MLP neurons of a small language model. Each row is named by its layer, matrix (up: input weights; down: output weights) and neuron, and shows model dimensions 32-127. Each number is 128 + 24 x the weight over its row's rms, rounded and kept within 0 to 255. Numbers have three digits each.
After each neuron's rows is what it responds to, as a language model described it from the Wikipedia text at the highest values.

L2.up1103:159129141129126136156175124114104123105155151130065129102163120116108128160124126112127115113106159176135149123152133126181104122123119177082133127134075147154153140085149103165118115134113122116144096143130159134118157117088132141119120139164128140124127157119126113108109165109125153146
L2.down1103:128136180138128140084157134104154130082141094156141151120152162122094131161188100071128125129113154103171105108088140148097084121083145172111140125100132130134131098141128125139120109140136102157101189138156079131138144137133144116121083156124110099145098143149148109198148104145096120113
Responds to: Prepositions after titles

L4.up525:089154163147085118081152124124088140124150128128111161098125138156107079127161152127153147167119151103159138140154153131122188151116110104141131155157114136107133131138114153151161131142122155110136124094090125132124095157087116138098143170135130186144138125124100117108109145142106131093
L4.down525:146116108137113137118119118109148087141138097145128124047143151102155209164141095115135120163106118117144094121153133128149133137099095145075135121118145149123143102148133107107123112112127116125140104156112147139094140141152124110124185141128104156088137115115152086090105107155121156145
Responds to: Date-introducing prepositions

L6.up1224:131169138130089153131140083129096124148119089155150103094108111079123132176107120143107121117115152098095160146111177118099162114103103118138116124147127148115141168115152095180127123104135092078137125123144130070124099136139118144154123124157126130153143143134106139145148120146085102154
L6.down1224:141116106097145140135124138077094089141107129134117154152123140113132113114130112088129119118149098123159121181096147103105070137103125117148183110140157117126143147136179108124141108146135113113135145113144090150101138189169122124117130145122115127120139130096108136143123125156103149116
Responds to: Tokens starting with N/On/An

L4.up1317:123130089090147103120087175171157104118072153077130135123123121163144103135132105176138057101120131164131131088132126138146177119158152137123147138114145146155107139157176143140149130129141115101127125120069190112118114142154177120132117143112142110137142163143134123118106142153158121114
L4.down1317:084119111097173160127164142180168135130117120106199098147139125136146105099098142125141094100140096144145099123123098158176069136185165108120134134118138129147145128100124142158096125116102135147149082117142097155163183129154164154143103101142139129131159182117110082126152141107134136182
Responds to: Historical time expressions

L6.up37:140123092101124149117120134191109104128094141122093115119122107157088116112091129096103146113149164138139174172116148121106122145125116120121152175132100126161100167115125118104130150140161162099111121087104166134125131109102110122157151172170110135144138138138137133134161083125090115145
L6.down37:105133134156119091136122146151135151049126129101129166115121100134119113128143096140128136148097094128111106128142159094131115128126118109126079056129147140117160122156096134143120125127115151151123131138139153128134123137149176112112113073119105139101119144164168123115104142112134153100
Responds to: Subject-ending tokens

L6.up895:136115111102121158106119131104116125165138112146097085117149124167117131157158090112106107177150120184149112145129131119074138121194102147144128115160127141126107087160102085155114109128113114128107112105133135129113107149121129113128121094144091108124170160116140148134116132139139109109
L6.down895:081133123164162097171128141128126172092106122126141149121119137089132130082122165118159136091126144114099176086156097093150170184111142124102150160116120107092140138081151152115149102116144101153129163134151093152183114163152118127106123124110173122116118128163132130140186141143128158116
Responds to: Table cells and name fragments

L2.up716:128101122149138087081141135130120111117098110109168160107140116155129131102152122127110175173110142186132110144160108130117180118087125175107114126145151200097139154173135078142114125163145108131101124135112139155092128094092141119098113176114136102138143095102137159125110107152149114141
L2.down716:132173125100129138141134126160129141127144117151179130120126132152121145147142125130145116189112124095142205114078119133137150120128087120133111154113124102125131138130148108121133114131148146121112134106135155155149116138116106100117138109129152151153149141153062125121134135115167148110
Responds to: Separator after leading digit

L2.up270:101165101133143101111112142151102084102150100114160147098139092132153151086139126105115120091107131116144133113169140152078121081135170127127109107103128177173093112095103106138109136123129147142131123125124124135094140145151112128097123146142082123098123101127123169127177144084129102135
L2.down270:162125152129130120146066160143163112142130138126117146131127100161146166150152129147106126122127119092128106111133132160121105114091083122087145111122063153098126150132156108112146149147154136106183112142100115097066100142103082132143133128180099145118155127109116144099141118122145077148
Responds to: Ordinal number suffixes

L6.up364:144100098098103136135135130122148187133140140130103106184148108095138159125147156121128131132147134071138130134116173090170160153149174117083082149148108104093143133131159097185118133125126154114133060127112147109138130173124117148128102151140119122124084104129150127113146132115097120078
L6.down364:144171137107182150132084138130109086120128144108119126114083156108115118119124145132159085135097163130147109140127151164069145109155098099147153124126153114122109164139144129093052154102110136186143129132162094137101117109140177153128157114118121122121159125106087152136106101135184126139
Responds to: Short connector fragments

L4.up902:129100131146078138152081158133143133109098158186129128107139105146149160125119103113110096152160153152096156123178098148118102136120119092134113134122123105123118095145089096157120173127131104101121116136087125098143131152101126164153128146178176148127144121128145109107074085133125160082
L4.down902:077103124118108117141140109150141086122124123156166156112116159110137098106102138162153141145097152131116144154124128134111098166167160115109119133088134126147123166093161150107145182156130130117152152089147134116118095111117142106141155152117118080103136130154168154112137151115090091166
Responds to: Slot before finite verb

L2.up1093:153126098178127116133150165129127114116141136135133120097140090110185112134154126096113117110136152092139160113155158124165157099076110131119125119116138133126120136135157138156121117080084106131133133168132118115118129166100107142176123142151110171104122123114166134130109096146116164127
L2.down1093:157172121147107141108099109139125112120142110109153151096130114140179096089112149137110119091144102120137092116133163082153104127092140103099099137110115152111167116109109134160088151116101095149106123090156138127121154140112106181142116160121150135104122139142146131110102147133096148129
Responds to: Preposition "on"

L6.up634:123123129091140132118089093097142128115141116109115105124162134153136118130083141157148088127159150129142154114121130116079106078098149084105130081170100122182091123119120166117089122146094081094139160137133152111129123145136130139113142139140140124121114074087173140136163070131139068122
L6.down634:120132127120124139092114143101103137175133127099139164138104136129152116153102110080152176159142107126134102116117097108151118139140137156159176129094171129106117126093129097131123114104157113124091089117123124131163089122124117125123145090145119146103122133160097136125106081114103132118
Responds to: First piece of split words

L4.up33:120110125119105155086127109108161163111107112134173121141120167109172113150170134153135082081111130129124166169114123097094154163133174134095138122150096129155114137126133171140140139140140176149119140122107159084153144170128119177154144115107160126158115126109116119118128116160138122138
L4.down33:092169110106146139109118166131118136130109125131096092123135137163102140115125105140076113145160149112152083115153147121116157153128106125134095187106098121145131117121173135145108145111137138112127128128132113135095133119102136097101083098122098133140125084109112132139128132137119159133
Responds to: Sports team and place names

L4.up121:132125122119101079137146118096135145145119152108147124162117113133127141115133120210169121110136156147133111152139140103125107115136103153189117101131167167133170148131119123135136143099154148143135140114140139125162163139112125106115116168089072139179124137148104143110162147121123154125
L4.down121:140087121134126151095179133105055145128124161146095144085133129189089114109145162107164097128159174129171136124117124091139101146146152170151131122141152142109115097120110120153120106113174136099106104117128110157139149140141117062117118083153138142132150103160113108150150133130134142147
Responds to: Reporting-verb complements

L4.up343:164157123093096111129185114149152067133173156111135113149126115147122125090122116152123115102121108117106099073148159083110166116110139131125115124148120129134068144123122111167142124102111112169122148150210124119152133157150120113123143175138134130133133134133103126148142102155180093124
L4.down343:115129164147139128123134120138123140162174110115135128108134164113153148123145169161110165144124139117123112081059147109133162109072110159102115114146103200133126101153133114125110105123135136168164119105123104138125111126109128143110144151110118146105125166149121152139142123153120123145
Responds to: Verb-completing suffixes and relational "of"

L6.up13:131127119134089169139097113167118098174160130136168078152155130116134153058080131089108143129117165110103103132212127123141147085110147119125112153160114152185144084122127118158106132142119168089124112163128168176117148100140136140128167106132157122146091163136103137112142121141121142153
L6.down13:105123149070167153135124103122125108092077129172107178079140078146116117120143161153112089129114101066117147109135133154113117135143179107118104141118131159156116145166133141098130115131127096123103137117126119114110135125139098125136124124082125162143151117126147083138132150145148099121
Responds to: Value slot after separator

L2.up1180:137106126114157155113143097119116096131111108138107162151115101125129127114110169122117115095176096143124117116146148144159189115149138133152115142144099139144110128120120123124084161097153135169153142158104115120150135110119136125138122159088099139117139095121143140120138117107108091137
L2.down1180:092113149104157145096119144127153120107123042146163150119125179101206130099136117116143158180114113131163100140088140149142118141122125120109109076085110144125141088122133168176065155133099112138114151154102126097134140139173136119122125146137100123158155108112109121139171099135087141138
Responds to: Modifier completion after article

L6.up346:098132099138140108109175125109165154110118106128162126116112157105060123134152124114114133081118124146135168125098144080169139154091110118127138087159146162085113095163105132142104103105093143141109170157150131141132080142127102125126125146120098120157127112195128132154143140145092155127
L6.down346:127108146091122157135089117143124109156120169136108167149094106130183120148144148126134100117139146094090107160156093123074129113116148166129154147076174109144153123127159133111150160154124138146127091108122126135116124109141152142129141089108115117129159149133119136115098125102138089091
Responds to: Phrase-linking function words

L2.up1226:129134115114154083129107131170120132121122093118143090122106118171118086103118118123156117098118111122160131160127120124181141101135147136152122131122122135076085106163095117101091143127138154124143120177132139164166158135173169153138142141123185175146141143116150166146145155126115111118
L2.down1226:128114167151122155103096139162127117128112159140158080105099130125149103109137139111107118139153142098101105121120097165153150144154139062112188131155087184116153081141112127153135139114109148131125120132091171118115170145166133121114089141118165148051158140134102164132091088126135152173
Responds to: Table cells and fragments

L4.up1295:093151122113098147098147072118143101107147169184136134111147120148190127117146147158126085119106117152133107122140109144108112107122126113140095095117097112186095109104097119178118109093105105142125121137129099073168123137113147144136144168149165130121128171137144133119163120161183163122
L4.down1295:131092101136135149130138145093138096121131106082098145150102157140101074155051115111121162145107159109133126141135123112179112128128122149164138150160115144062150145170138094103108151139135141138120160143103156160120140154115121122129111110097087137134144082137125164130121134079110126095
Responds to: Plural noun endings

L2.up1064:122144090122130129123157136173145133153131177132152160147155139134146106123165125136160125108114132148124112095151083103124109121109122120122114121115141134129089151075134120155084102099135117101145096147102115124137136161059115138119185169155140124120143188114108136124172146160139140131
L2.down1064:129134135110120118155107128144109128148163136161121100099116117120138116078136141075103113133093154123128158152152152137149126153123099110098158154120142113096097091193141113136118147192160143128100112117163129091156108118159135138154117094125138104120142107135125151118154160107125093120
Responds to: Plural noun endings

L2.up397:143103140130118133150125166108123110147156150148153171141138084127143130187196169139095097115145116130105109153145166128187140128136148100109098132128123105111146150132103104148133166142105109138116152147140123117118172122142143110162093133118088127125128127107120114109108113100149142113
L2.down397:157164108123098165132174117145149138145085134136146103078158136134151155136122113121145104115080128137106154142136117151100100134129076133136122122120143126129123094094132121129120114104140116134143115147098159167163140184117119078151157127116146102142132125136124143094112131172113135112
Responds to: Sports results and terms

L4.up603:114146136089110137131111187083119085132134140151154142147147132098115142121129137180151128132145152119182121137125101148078104173123085128152132139125142126144093142108119182184116102130140103159089119163165106142123128143108164131121140111175117110122168106108099117142137127125109082142
L4.down603:154134085149129112131168096205177168134072140087114120123119177159112121142155089109139137137113127126080145089135132117127141089106141140084127124108126157128155157108150095109156181150115114155147102136110161115102134155134116090139118151105102101122119134151162111115086130187140150123
Responds to: Adjective/determiner before noun

L6.up1388:105139121097133139130130105164167126154134156124124093151150114142141107119167187144154096137133103139157143096122134130107141109116115105119120147136126158130084168055147153132134101116115124141130111138158147099148129089102136079118125142139158143067134147128119148114147119150142121092
L6.down1388:117136111127141159117166121116147108135097150152131093112080105134133122140090140132107112117113124078140148122153156119127134152135119121123135133103143095126166167164123125096161134137165148146130157135118126131160104102142134114123111108107111114137135112114145141166144129091145178106
Responds to: Noun-ending word pieces

L2.up699:161137147156124090096124144125139139108144105109095125145152134136122127186163114113153117128171120088108173115134151140119135129117123103145102144124118128117104122141166137129089149112127106168124153131149103138162145131088146107138086130119109156123139129157123126143113145091096114135
L2.down699:128126131143143119140149108150176115148112121095160100155156166179110141115121093077092117145135075082125113151163157139137099114124140148129121098103119150172133112185122124110145135177137125097149149125073134138138078138133140139138150123182096068142108143096113078112145106120132145188
Responds to: Clause subject references